Weights of a small GPT-style language model, trained from scratch on English Wikipedia.
Size: 9 layers, width 224, 14 heads of 32 (1 for keys and values), MLP 448 GeGLU, vocabulary 2023, 5.59M parameters.
Architecture: LayerNorm before each block, tied embeddings.
MLP neurons of a small language model. Each row is named by its layer, matrix (gate and up: input weights) and neuron, and shows model dimensions 0-127. Each number is 500 + 25 x the weight over its row's rms, rounded and kept within 0 to 999. Numbers have three digits each. A neuron's up and down rows have the sign that makes its largest values positive.
After each neuron's rows, "fires on" lists the tokens most often at its 100 highest values on Wikipedia text that the model never trained on.

L2.gate51:496516497496496456487520513476474516491500521519532524515497507506483493501564478506546477512502495494506511515503522481470455473472518462483500517473512526481521509504514549561498484531508469495488492514501569528546499522478479541548468460435508501448567486471482522511552475546504476509472503509498511509488493525489471523448510478470506488488507553486527483473484553513488505491506
L2.up51:514506476521519472526437540509474503539494500533498509476486534478519463532468499521494481524497510480474469481520461519496514540527512476507533481484516492498469521526484501489533489545506547542507495501519453465514517508502484571533527499504442510470465551475450540477471530533542529478483492493500492526481495493532476484546518508483512481498475512495494497503501492479485493498442
fires on: "old", "ank", "US", "iew", "rain", "ang"

L3.gate309:457495477478509509455527492481478488515503489472461512510512499524530535509484488550459509525538501483512474504520535497514488484469534491498481512524488510531443484460449486513488510440501526517508476537477468508532499481520522479520450543481495513466553472531455507469485514483501512510456475489516515493529517458491494480519503477472507452518543519534479504548492495507409531541513
L3.up309:501498509473521513519496513492486497552489487507456465472478469484499449477536494507501509501522518507549498490494533548553499522483490535519475509500509457447521515513466478513468456473500514503518506509545492520524472494492471525525489520517477481489538461460536493525542543499498488504528512560552511500508485506453547557511524498481497501426473471493442474479503468478489522463505
fires on: " F", " Pl", " pl", "rom", " He", " exp"

L2.gate371:527513489470512520479523476496452490533490504485532506513488494481491517502499469519460484492493521489500550482512484499458505505493519484515509536470533515482498498508523515473485510509553502499512505477498481491543482462486533482471531545425525515544498489469535483499439463545487461510482520505524487470425450496457508472485494490474490530512496512440544490516557510553516495505548
L2.up371:477502518520471488476496483518506475496495546516472465466528468502543543524483551522459478476550509487490474496501461464531522492492504532507519504472471493460528584495499474454515514443501461503520522485521516484507481471496512484500510509460521491478467521530495487520487492473501476475549477525485479488529525469509497513515474508507503492513530493527466482538548473537477526531500
fires on: "gr", " tr", " sp", " reg", " comp"

L2.gate362:533500487509492482502521487513453497510501530522518500533520498457509483505516501460528483505489465454493479477462500506522462487541534513469496489547497496497481486455529525507508518526549466509522509475511519522483556476505503506516520499476473447465519515481509486499479539523486516475489473526464507494483475514527483462496490509415487542500519518468438456508530474559517544491479
L2.up362:508463501531549472498505494495455446467490495529506534496509530511483454471504476442472500495475482457503505501481485485474539500502543496485551466473486479476486474502530526528580502542494493519482529506506477452472503511551499473514519539546474488501549498495523514496430499545490515466473545521494466483437488517540479485521471520475510521503495477457511463523502501493451483522518
fires on: " dist", " support", " develop", " add", " differ", " contr"

L2.gate57:479474521494492462476458453493503496505505483476489517503523494524507525486515467513491504487515489493491520502531484469525497484531532506478511469477518499537478495559506529490487494497499548470510504488565476533517500495547565549483545487467495477501463465440523560481536504479468473544499452514492482480452484509527479560505505471498524498445481510524502506484471462496528477494511
L2.up57:536517527514505533532474453491485501543496490502536524462466525484494476513486537516474509458522460500480465527444529486433496502502492476456473522494492496492521501490513464482509527471478521485499482499503490544441516484489522503507528470544430488509466497417460491500520510509514524471505518498513512492507529466488502503506513513482488521486496534514451467500516514508542525476515
fires on: "ric", " vers", "ic", "op"

L3.gate417:470506481503482507522470484515511510513456495481550517478488473516483490515533467487510485491539497503455449513482521491484504562473503484508478501535443514490460454512529485490519511486488542533499516512497518510485483532465522583527506444493501459518468485453470531438529490529491489507543525516456513498519548511523485525483507530483511496496512494528514519496500495477454517474452
L3.up417:495560507524519490506505481511500499455448462481482470463482472517474517539501511463485463528489484490486521526496519476535484507506472485538519457547488489495487516504515491467493527576466490525474486486501541491514485532444503520532506472491470458523492463491470523469508497502507478533500491486477522481485540500532519458496497494489475455535507493533521506443493504485504513514497
fires on: "il", " is"

L2.gate18:521491533513518558520446477488461507510502502446501516474500511517528541493482461486491512471500498461515494488484485549438496523562532471529489464530530510526501490521508518486518508502554503489513535493499507501528477531496520507502566502500489510492488535507526526531437496501530501482508498495525497492449508543509521522498407450470469524471500506478518490494498475556512484497515
L2.up18:541520470475521500495499508480489516485508537494495477508514524512473499515472475496518513473519521482439496501511525524521490521471485461515484506471497486553499507466481514515511532494494477511516531529537523516510477522498494522463542531535489460447513493419524493469466570485487562484523508497479539495498472509482527478478473509481470498485536523493565515549501501506521492525504
fires on: "ribut", " appear", " App", " played", "pp"

L2.gate201:501495539500522475525483495477488495481513492499474476470506518502503484467522493477514481463518480467525470543493551483488490492463475443495492519570528499498516500480524501503545495505501474473544450475504514554486489491496489504509506500505472508488493489513488508483495518507497466577538530490550511500473531489498461519469484516524529474494521483533520499497502513512507486533513
L2.up201:459511484499538487538532514529498531503500515476526469482449496481492528498520470522527470481497482489503501460478515510476445508510488466518511525499546558492524484536508497526481500534490508499507496510487542507479506514489539551497515521495500466485501475494483515483526510481493479514479561481477500511457518491494471510496525502485498482505470481499500511519470524503524482518514
fires on: "ent", " John", "ary", "ered", " James", " George"

L2.gate94:508499445483470480506511568518530502508502477493542467484477467517510516497520492499466529478476521487510453489517517494493472520494488412457428498517494492537487519503468477517492484503517499503537489508520472491500545489483464449498508500499520516519474475513488514508477476505526535505565565465542496492526488502516496467498500523499507529528498538488516491503492551491547498478508
L2.up94:510507480511507554527464448493466483519506524482535550523490551446502490478497512503524514463505502551496517491505523502450549495499525481495448475538486538498496466527534489461533486506516490505496490465518503497435500491494508525472487491496506528486519508478505484492516496485518514443483531503532464509530518546514450495488493489485485558489527513510511503480489485497517480490538
fires on: " qu", " ev", " inv", " gu", " Re"

L2.gate284:484508474469489494479480525509470495497491513468490539513473462486461492531492486493498529516491548457461525511521476500505524520515521488481547497496536564514511504476514515493482469517492514539514500477498490493546522514486514519488498475503492455446512480466496499474486479517470489480498492482494454469487515487499503512531523501459503477473490474480518521522532527502480495501525
L2.up284:464496508464501461474506518503437473447501518499471527515442470513446507521459479501514518518474490500478525507511488510478514516451473512479495518469516522526478537511515522491473449495501458505522498537489520494524513502507505496478498508520498487493513527454520525526510455518492495507492499479485462474488514453536486490518508462471507471539503482500498502511514498472513505510544
fires on: "amp", " Country", " Afric", " camp", " Indian", "ech"

L2.gate222:435451465486548506469474503469477531492489497485553497507512505487537488519498528483512494424543490493477564513491430503506514524527512478529536484523495539482483522504483534524513504523519508513506516467497489538529422507513500491486515494531524478482501526511503519472510494486480529489547497502505521475543484503506504495479523458486533503477458530480485489538503490531509495538475
L2.up222:524489477494477463472526521517478541503499507475486497519511501507479525500460544528497495475516486496489550504485488507498513533510484479501528488505531502544456519477476523531485507506500490497497519451502512530500524479495505510528453517496519499467524465458475554459401528492558486489517497492471518500525480504528541505466537494480519515526526536467451531527480475485479476505521
fires on: "aw", "ew", "ear"

L2.gate24:500510455502508505511486491533531473496498473490490480454527480471519534507505482546499519502529508472494503507528490474525457491486490446502494497519483478507469450507504469516506530535506456500451506468454500478504492501517501508463456494494518533468526492520479481502487491510543509501515528491519549468457509501486478477480518544512461518568521493462466502470536511463535554509520
L2.up24:547505481515509464529490507530543495484504456472507467484490512489534522456530490524527471531518537495490538516505466544567491491465469503522467449502480494485528468507496475472503518489513486472484526478474520456515482520515500508520450480484489519507479479473502513481462469475496486554498506514527549486482516506485507497486527564521499521526493471497470556505514483494557492497470
fires on: " y", " Bl", " bl", " Tr"

L2.gate353:509522505474533444469513521500528504514504497467547491495474467508531475510513480507466506497514503512523502496506510491474482470516523497478486514410526519468520470501524493501504430496506535471553512476520476500535493468506499491483473505526497492503457524538530531473510476492508486559496522543461480487510503486526489499526512539536519487491527466476504542507523494501516495497499
L2.up353:531509477475511507478505487492536503500509498447496483523533543488503494536486476503513532494499540476463503529496490496486524508537549492471486458516532530512505478488492479502543491475542530526509529437494496439501476480502530468501507510467491502546517484491531522440453506487490485510515513526511517474474485497517502471512510561527472490471504548491521533511518442529502492534502
fires on: " tr", "ther", " r", " most", " other"

L3.gate100:471473500515489504489453496517502518528498512505493477499512468518545494463485520479476526487506494507488500488527479474496490485515515488486529450551519485501422517489461502494495491507512484499498511467494479531480503529548539481494503483498524443486529520485461461509509489499487510489502445513503486474474474488554520457537438497490568473505531533468480513533502485492473517529489
L3.up100:426481501503504492453509467497470536540482553504492493513558479507531498514493510492545511478507490526509481484496471506481507492514489514564523494481509493465505493469429487475509477515499488529520531494566514511479515478512562513517482487502500520466515497500497463510508518488490511495504475523496446532508507499507514516493489516458478478462537542477517476470512483504464523473464
fires on: "uch", "af", "eth", "ank", "aw", " th"

L2.gate161:480501505485470505532470507496484540474492522459480543499507505511488488522510484544490527523521531501460519499517477480478548489544506527485484497480494545524567478501479517519496499510515530485540535512550498499520491537502507490491478519468503527513490478451533473549520508503474488493482458467494467493473506483475467495540529460508528535507512467504495496484498512525492478485482
L2.up161:493512504510470498448495513510510498476501517446480518493525490496486505530522434506533478485552514513497514469517508512480491520460562448491501525498494534468496479437515496546483488475491483504489455502495514479552484540488546479518481521492516499517502501530523428471509501486453530548493483505495471524493503496484513492497534465529496490497494503502531476502498491449471492519449
fires on: " sc", " co", " ad", "sc"

L3.gate2:512511496537481501503503521515500487512499516508542485520491497538530495492497555468499488546496468482450496488505515517511475498530485531479474467517499472463513451474494546496528527550542486453527490504515557513500523507530491491489516465529460444479504476489489493458489492518484515529524505487486517479514510479534462471507464508499501482544533530479458473500494533562546494528462
L3.up2:513522506523519499482526514490489507549475436545504509496512493512506540510527503512536490484488466488489462474502519539505493547468503521502492483541501489553531486483472498511534523520495516519487475514473501523500478514505527532517519497519456478527519475450474509485514484542470473491485490470483540486476528481522497474510470488491504448539515479486472514480464532522552503550451
fires on: "uc", "im", "inc", " term", "op", "enc"

L3.gate333:489486506530491502509490497501478468438486510479488475517538457458499513474455514537498477490555476500465478527433484534497503500488505460519518496516473518474533524546475497453491498493506555531464522516509486536429482528501506537489503501498470502453477504498475480457479492500500514494540503513478504535508540525497507487521554516519491497527469474526518461538500506485493496464505
L3.up333:530471524503490477547531520497540524487521526515488504527499493564514515491507507485517491507500479509526493488494560458442485537505496514527511509493497486478450493522522474517538533487522505510491500515490509489542512473460485527514454530517520514484513481546448503460504463472511488518516519480452513491468454502521510523454486476471498503477514506466501490502493519495459511437513
fires on: " in", " qu", "\"", " is"

L3.gate334:470505493496496465483488509476484487529479509432551508529521529474429498505493469491483545545501479486474552528532493479510513454518498534502526471495513491529504489495532515506499508486495520468442512520516488528516513463498483499484506443472487519514515487547527523521465495485460477502526504515491477504548494484524486456511498458496475481550452465502536468470529528513543487547490
L3.up334:528523518534490477489508527476492416525487507553477518510529439483490455487461509501483455494507488470505487505524521472489510506515485461517478492504496532534507426462509515477535479477502528490522497518543512487500524502493481465490496517503500497472496471494502535497480526532434543515472460459501485524498499488527475493513504498506493501506492511492511476542519504505525497528484
fires on: "ion", "ine", "G", "ation"

L3.gate53:488503455485503486556466475500471489509466475523512503477474557487548549485492485514507504496497516473470468491491491476466516518495519459420523518510519449535516486493462526544524513545529526494480492514487495494525493504510495511496507499491500524477518486514508523471489489495516491479529513513540491501504439495466524523509491485461499466495442539488530494543488507531523484540493
L3.up53:509519479479534522506455600497459502484486506478489503495485500452521455492474482478534490535507516508522530539468500475488516502514490527504521487523495504484502463468487546559493482488504516514506531506515481469504456502467512502526536548472528492491519489514474477519521523497528475513508458516530524486524457511489531482507497468477513506505483516451508489462519496485526524521513
fires on: " U", "ian", " football", "ternational", "ain", "ish"

L3.gate336:521500534502511490474504521474476495551490506549462477445533524560516479489507504489482539501433509465515539505541457493511521494481462499502519494534515536519502482499522510508492552528529456501545516527495513548518493485480439512472504496479497521467481545494490479499484471517482470457520494463500498474491526459522500510479495562540495483501516511494508519499496562549511521537500
L3.up336:452503469480461484484520500510489521545514490548453473447443505516510482489497518513483482520492515451486517535527467504522487513520480505484507565471494531446462481508541525511500521498520533515527516516508488537476511520490480510504475509477523534497519522498517528522491451494439487494509510472500495507457483536496457533507572498510490490524472494463512534496473536509452454479502
fires on: "yl", "20", "form", "ck", "work"

L3.gate291:549512495473499476490531540480483455466499491497516495536518487531472469516495500526513579484502527490534536555493490492519501486499461515484508498559505524551502470510496510524540471525508456463525515460496508444499476525480490475495513522460520515476524497530520492532455479494495467540483475479480530443500511497510474499519506512528505521516512478460549509522534499542524510537495
L3.up291:500534467513503473478501497482485469501501501506469495572505506538485503475445477480460517516515510439502458534470523511506480480498507498514479537455521476543482539473479487502519444464500491501495485499462512440512490498514518454494508495472474499505483546474531485528484485491497527492488496515457523508539472519503517502537507484499503507570474509504478491528548477496521533522519
fires on: " gr", "gr", " bl", " tr", " fl"

L2.gate146:459503548533546536492503519497503509513506469480510509453547504512531531493483508520515522511515516446538456501498494463545407499565501517467454474556500483525495498499486524482453454487524490536523481483476508509491498495491474457501486526447524500460496505525471471501449478495508519470525469521490495468498496504497503457468494512521454478470571491518511526510517454544507514524489
L2.up146:508514527505492525476485483526499490543485486471534521491510508494543506498444494532483520458541531498538476483516507464526454525565514499463504484497499489515475481519535471493491468439499450584532454485506495485489515487476481483484526549460484517490532532521476478507445514479503532489534518508482463509539546481473503484481526506508452468470522471518502536490515475505489551483510
fires on: " pl", " Pl", " contr"

L2.gate67:498471522528505496487503534472502521486514506521520485520518473509496489517537514483464442537490457512495504506451478488484487492484472508519455462516504506495504536488511529486523475557474533568545490462534513550484497514490458521513513492489490516531468465497549518500468539518528485512520494518534500489541511504531458448476505515496492565500517564492512552511491485522499484544469
L2.up67:502489463530514483532494456500509487491500491525534472510510497527518511498516506470536474505490505521495521483523528478521472470465469494499486469481518492445534479482520531510508526562508478487496479439520533513518506512507507480508491455496470512544504473539487492522547494490515489535482462491537495500511483486500497490508469470491467528497555531509473521495478503483521491534504
fires on: "ors", "ines", " =", "ters", "ars"

L2.gate247:498487518486539493466499540452499510487498488518470492476516518487467492499517524477527452518458517515489478558466534505496523486513494520532497480496471494481517517508484503519527482524532522500470517522484525529466481524482452493498502499509495540509521508553468488519476495533498535500539494505544545524514554542508461505454516519491501513502450521515520504489506513479473492571484
L2.up247:508494522491473460470520518451496517492501474508477500439489462499466457464522487451526447500470501502462478479472536516508519460507529545558563512483476483483497493507488484485540494526477490477479510550518516544490524500499463492518484468480476504489524483534483536541514475532485520517503511506544472491519506539542475518463550492494516495552476482524519507509528526418477472489483
fires on: "ible", " no", "ined", "ating", "ised", "ized"

L3.gate23:519518535497476505476535502481512493502493508511526459516511441519488458540496552518498470507539492503449473482511530468511483499526521513493465508513473552507509542458565521499471515462505547499533492507508482504466494462505493502472477444502494543528446539486479495451505545544515474508507460489473469461516545485504473507519479485526522506520500530504487517525506478546486507517465
L3.up23:466448527494525513493493489477533555498504488506486515472494508539525466532511493513523524515511522524446497493466487579546488511520487491504453477525492488484470512486500505501499521469510502530532528483501483509509500481481501539474418473490497525492435477519503482454543520502522494531553483506451555480489532508559501497512520469509513497477502515494506524519495520501464515493496
fires on: " would", " did", " –", " 3", " could", ":"

L2.gate20:524525510480541524468509465525471496517473482487505485445517480485503530518465510524481511536489479518508550513459530521497493491492539493550543485531437529535513496526506503507515516529514511546530479507458473501512514468471504517471470533471479508502485469501472505493498432487539464514491505483488489463483520513533519488509506517499508517499500476518505475487522514481482580511546
L2.up20:457525515531509467497513536483465541516491484514499487513477509497482534488513545500458491532485515506486519497510501526501466517519528542542528496481448504482481464521503463536495498508524534490515485553510497483524521480508501516520428500543483501502492491551499473431516473510503523513500475460475475558532508490507474509510501477513507519516496466527485507540462530499479463525483
fires on: ",", " (", " as", " r", " the", " where"

L2.gate301:512513491453483524549480506494471465470443477511522492496510478507521541515509524527516491509499513511515488493484479523527492494456498465514503458463479460517527484499483508477511539500498521516484508533487388506501463517528536527445506508489466505504491499481440509500497482534496506480504527530446486499514526499513535511562490508497523510490481452473500479540477504480531546524518
L2.up301:525501506466534486499491507476513500485457457498482504493500488532538545469511512544517491513463500485507523509479501520466490516469508506546487451471484493511487503522456504516529528537484524493489488553488455476527519523510568514490516512477503542495491487513497549534512436526475486532479517504466522503484481517526505521601466509483530486476438482489495499502453490523524513523521
fires on: "\n", " the"

L3.gate347:488485527493475493484532495504501518499497513539446508510551464539463467502513522499492505480508492509474479513472479526528522508494472485546462532524499536483459546502473524512489496540522522489491521501493506480487513493480497495513475495522492506437488536464501507480548498500540493486501486533484476481501544528513529508449504495534501522460508492476462505536543478546508514473526
L3.up347:552457507500498456524517508499502513443497521547429480521547499510495488511521480484496538491553515485481500523473488498484523521503492485541499524548483510461472515457505530487483497501519500522491512510460538472499514514477481487526520479507474485442503486501467515503505471501543460509508494483506534475519517531485496491455532546485490538465484502492460455513499477518529496513512
fires on: " occ", " j", " appear", " bl", " death", " la"

L3.gate180:506484521514517520492466509521546455543474505544453454476546483485496476528522523517513514505471488521503484511522539481483502506522469521488500457518534517536496516516511474512511558473517527474511521481477502490460463482495472468488493449522441483517456504564509494457504502527507512490480554475508496496497497464472512503497432550533507508489489504550510521522559475541468532532522
L3.up180:472526474501484461503500550504491521503521470516492475510480505502473528507488504492490475490502476452476489471533481497490480550502501479490510547475448560483460549509511513531491472529513494471494538504526474470543528533515507485522474501527535508480500540525516473497457518528499518496475531521481509474547460457472472540493441480493528517535506498500553496521510486511446469470490
fires on: "arg", "qu", "gr", " ret", "ient", "ov"

L3.gate95:571522518481511485484499496495482527523490513491526457484514533544514477482476503500529554482515482523536524514497459563521465481479495504510476531578473493516495503511500552505496511495483478480514511524497487494509459523488511521491518484521422511464461530477486495476484581489516492460506467529519504476506517494515507503511462508494491501515529499486511481513477506518505515477474
L3.up95:468502474526521500448529484482471505474518510506517500509470440495497527480487475493475487542513542493499504508476483534516495483509531550446540552496541495514492524503524506519537471494501494463520524512526526552513513483511485518505457546486515493468531508493549508546474485531509489472501482492450489532493508468541467482477525481474513484511527487467526438503466495479492444495471
fires on: "ind", " join", "erg", " lead", "ceed"

L3.gate148:563519470499489517503504515521481436460501492509514525484455544489512478498485462492505541519505547501500545526516512512492525507521536506484485480559500508515488473520510446485542517528477514524508484458461491462497513462501461482506524521491483465530497518494498484509486504525496494515521525505541461489505522469460509486513496510511474519443482493510458526496545512490502496542518
L3.up148:497516494507524497504460492478552510520504497481499470509548505530493583486517512520414475516516522463508454489524491471506483532501493511519518499484506484500466533513420501477464480533461520497486500535516458493486488483566522497494496517456536495484508462482496502517477517500495535490540511493468508462523531522488495513547474485508508454477513474448514515538492430538531522491513
fires on: "\n", " is", " Be", " v", " gr", " V"

L3.gate151:485489481494515485511482508463508531481503494535520483463499484513507483493503526537502482545506476466495496525479456456506494498481456507496507557451510544471491518514511537503461514499508527495448484522508474497487464452514479531479472504494519519452486511510490526477538536496453491521537464505459535492506479505508504548518523491519502490510473478506518469517492526488486488490491
L3.up151:560494530508483527541463474484507483487510514496449474511533478493502501544518499483513540467504524505494487493529485498469542535514491484495475464516520459514478521521499499416535539459496538502532528540528500470498474491506519473487478523480519527503506514501478484513471508459526450451468545499503489506489488468497496516475523468495486479512528539474478529516456436497477486489536
fires on: " 18", "18", " Democrat", " B", " William", " Phil"

L2.gate294:525514494500527475481490465545472475498461515469541534532504524489460492463494498488518493531520463501501495497489519490462475456502528524476491465538505486558530510529486530538520544523473466450478522432480524530488485515484555463499489485510495532490524491450530516524514481509481482485477490511479498487468534496494501471475468435522497491448511536533481468509505474555537535516521
L2.up294:531503507498463509513435482503477516506486485539521551479515522531492538497489511519499511496510461504535523524486465478450508513497481500457485478488489483495451495492516501520513528495495511498508472483479460503522489509494516484551446507521498491528486515459513504518530482502501473471479501502483493493499540530530487537538472498463550505468470481514454520494462519516511469526453
fires on: "ep", "ex", "op"

L3.gate51:514465511471537504519470481478484481518486499538468527486515481483513469554493466519474534480471501531506498515517528471479569498474515485501439509508542480547488483526527471516535483474520518523488499509463499486542497464468496506496442506507484485467524505482518495499501513498570491498477508472493500459478509459524518472470495472542549483494506482478509527502504506511512542520527
L3.up51:493505522438478515487521495497493521472503536505503546501475469497502474529515523495504548471507505503504467501558529422492485508485488501463503522469501467478449527509507488516502496477496545488457497526510451527490496500497479532482468519517501550491521503532473503469541528505537501536488505491483502477526492487524504500519526452529493523551527514473524509534500503493497511482496
fires on: " Q", "ug", "idd", " start", " March"

L2.gate83:518483539484515528458492467530495470472505488458517485460509513472486544458488456454505521492524534468505498500538527531511514511536523528465511457498467507527461486538524522526450480486476511535491500500471511509507452484483499504509429495490528499498490506509514514508449458479555489474533489493520547494505523496518538503492500498486454459507511463530548494499531466493465504525473
L2.up83:531529510458538497473493514515549500506490491513512497444481523476497482479529469440514498532505507506533531487507470505502525483497493539508464499504459508503505542519505475491527490506497502537507542540443513460486497520507478483497448474518499491485466538476475539476492505502555509515537541538490497503487525510481518525521498518506447469526532496457553492453523495502461501478493
fires on: "ike", " Sm", " H", " while", "ite", " off"

L3.gate27:514524519501513476493516532523509483506501503499529498499451498496524468485514501507542522552496475513533521481520536515488470448489505566472451491520531458468501449497504521501517499504502520518535472497479517493504465479466423462500513533546453490502484464503520488504461495503479535484470509487524483510510470449500496469510512548491501482476477505491512546438504527494505475488469
L3.up27:451477500516453523518520509492453487543506506563489477461522511488498498486542503517523498517443503480493488503478491559506513511496496476524505510480507496511481456523513509524496511474489505519503458545479522542507556528492535534514515486467535461519492504520439484529534476498496462544489458498489503472512534511499469481487504465500501541487503503528515475473512481485508480499495
fires on: "in", "y", "yl"

L2.gate25:503486514516543535466513495499536509541469540478502501490492457495449513522515448505512463452548487552494548512470532506433489507482558511538505502536469507488512503501510489478485480510494511504502468522504515519581486465461506534521474475477550511529494481490493464511494509551521528530464492473516455489522509498499514453441502518478478511462545486461514520500483511497482547480522
L2.up25:496506505520487468516465504484491488508484472501493499494485478528525513464525486537502500499474500519515520525513495468489481519467546481475493525491491509506452442489513429499483506463474506474501468533487468526525522484503528541547480491502473490529503527477533485429546474487473505515514562525514486531526479514521502521503499493461494480509498489500497536495489523479496492511509
fires on: "re", " st", " of", "fl", "ide", " f"

L3.gate254:468509503468513502495526511500481504499499484516448503489466474475472464509494503520527495502504484488519540548486507487482489484455497505516520503536501481486472513485489501548509448464498502474498490506526502479523534496485461511523470487527485510464522484568456530442512556510495496565503505518471511502492500500480488509501511540507447467519466486491484475508487499524488476539488
L3.up254:468509526488467508474498480514503513527490511504454478522481495509476491531511554496530529467531481489517515542514507467500491476455428529514495520515519512499518511468502550499457478466485489500564494489502526505515494464485458512491494469480543491459508492505452508514499516520452515555536514475474474487479483479455469526480467516528538520497513523580488459469526479549489518553511
fires on: "son", "ather", "cess", "ose", "ner", " University"

L2.gate130:479497514492524550488487491517510505489485493507531491471556475486517475500512480514449471468465503535514521527459448456467493456469504526527497502498451509529474499508560472505520516507520507507515536484492479499491514466504501538526457484478510495515479482468459528502546477499511513531530496521469461508472539520466511449485467534510510523474518455497497474457515488516523542479535
L2.up130:489508511492494492501443514462514497538496502525530482491464495516463472491462503547464503545486468472523499506488493509508548495488499511484508530492488466530479484515528535474483504476514506518496492553500458539450492480513458503481496501519464452519438512502521496496519517464476516468517484515493476524486493508497487499528463498475508485465510450498501528470527547531484487430482
fires on: "ide", " rele", "ace"

L2.gate43:469487475503517506485472505494498493551492499504496475525518517495544490524500467507532495455551542515506540481499507482459489518438491490519468505481489523507521497462513510483497450494518486526503514510486512503514516513505478534497465478468497468498479493476578512504515468553475457535536453489482514503502540495471464520505491551502508539479464506543473538471529531489465516518499
L2.up43:489503498485512510467516488479496535474485552431500471488490538502456535481518511488477536516473483499506527513502498502438504513525509454488493516516476467553516500522470506497502488522492489490496484493467527474487467448482516545515505473526518521507472518488588541492519469483504467543477468463510504507466466529507485481527537484490497511499460515489524506545449479491519491475521
fires on: "ther", " did", " other", "man"

L3.gate226:516518506476496544489542500517503525484511541495490552483525476534502453508491527468501499499512519500479528505477501487506480462515483508473472496486479510470506505495526493505526538488489496494550498508486494505498478467484489534472481478514492514501455546502485518462494518523493496494519474525442491463476548512563533490477515519480517517522496535451522496507484523485484529468496
L3.up226:492491500470537486473539516489488504487488501501465538442509479558468488506456531518487497510524486504487504503505502505512473508538488508480470528462511513491494528502494518543493465478518521517501510529433477492491495515457535518471504482499459554462472547516516498487542518522534497513530478551450485488451565534513477491507487486509493485464472490480473554480496480481514520501517
fires on: "===", "ew", " would", " did", " could", " national"

L3.gate301:566521493532472511542489490511479479498506494498457455532517473521544467510499540499516495521485496508492518501489506478484471451508526507504471459506486530483498490480534505507529523493526487516505524469531539507481481523486512545513527504515481445492471513491474504482472508460502528537519488525500470483506521481528562474524437508501506521489509496521509499437494462573497511527482
L3.up301:516539519502459484492521481493473476467501481530499526472471481480469421490513514529507512514490478498480480461488526504538489511556503535485490478467517518489571534508541465494545501508491520564543503536487505515471491500485544483505526483541428536514462444471516494504499470542486475497492535480502489556490489483531471474536523496504497487520478496519482499505491503520496485524554
fires on: "per", "ver", " high", "vers", "ing"

L3.gate105:551515475487520500519475526483506491479466439520566488431501533489514455505515520526524516533522528492496473501482500476505482472546509474464504521517489530534485497484529496505491485465493518541506540489478507502490484471469493516506481499460513490539501495454495523489549497529508499530530488496535534501471502486534558519513487521501536474446519531505490531478501504527477490503488
L3.up105:499526475484500505512492470488540511472470496516537471467508515537505470493524488492530488520524539496528463551473484518495489459567518463492497534513468511532505488493492497514503478511504520540469560533529524480452473470470494484519484469468499548505491478501513543477528506517530545499489466510481534487492490509532515498496538503471498444461521538553514521468485514481473501453494
fires on: "ight", "ix", "ained", "over", "arried"

L2.gate148:501544526502472468565518529535531460494508485539448461460489510495474518507523508480476491502507534448481498499538480480507456488456511494505506501518502478495470492473475474489485543508537495509501498489515466481482509488548511504485447529469525480472479545511554534529483469525478479491497503496470510496512494495524504532470490492507478504520507445492537537491520506431546483479522
L2.up148:486499505498473495556509500508504514538499458508455503466474508473510559539514459457507496479490541492482517505545522515507491514499500459473475515479464498486485506456485509504492496492474510485479475479482494530513498517498480517515469486452523534512543482482527479534487466493457483522486514460546531510524511483497508499469464514506485508525468538484480552516488537492543453546503
fires on: " Z", "eng", "yl", "ourn"

L3.gate82:505514486525495489507489502544488527502498473537526528481513469486531546490484500529446511500500478457497492469493506539580493527529530506502513532550507520540503450536469505508493492490517486484515494479474493494508516502511479535489501486484521524490503497488549530496456444526499479495517486456518526500505478499491504494492486496470494509525509482460478503545529513494535475504485
L3.up82:524493502512490498532462497475476504469501524512534545549524433503508501558463526496486432484518498505455448497512518498472496521496522519481541486528517547528471507495512495518543516494473511556537463512503503489501519471497536511538531497481488501490520501512464492510522460506521510489490469474504519491537535499483504467497530518476515523464475525475507468527477505462495542537491
fires on: "all", "us", " cr", " pe"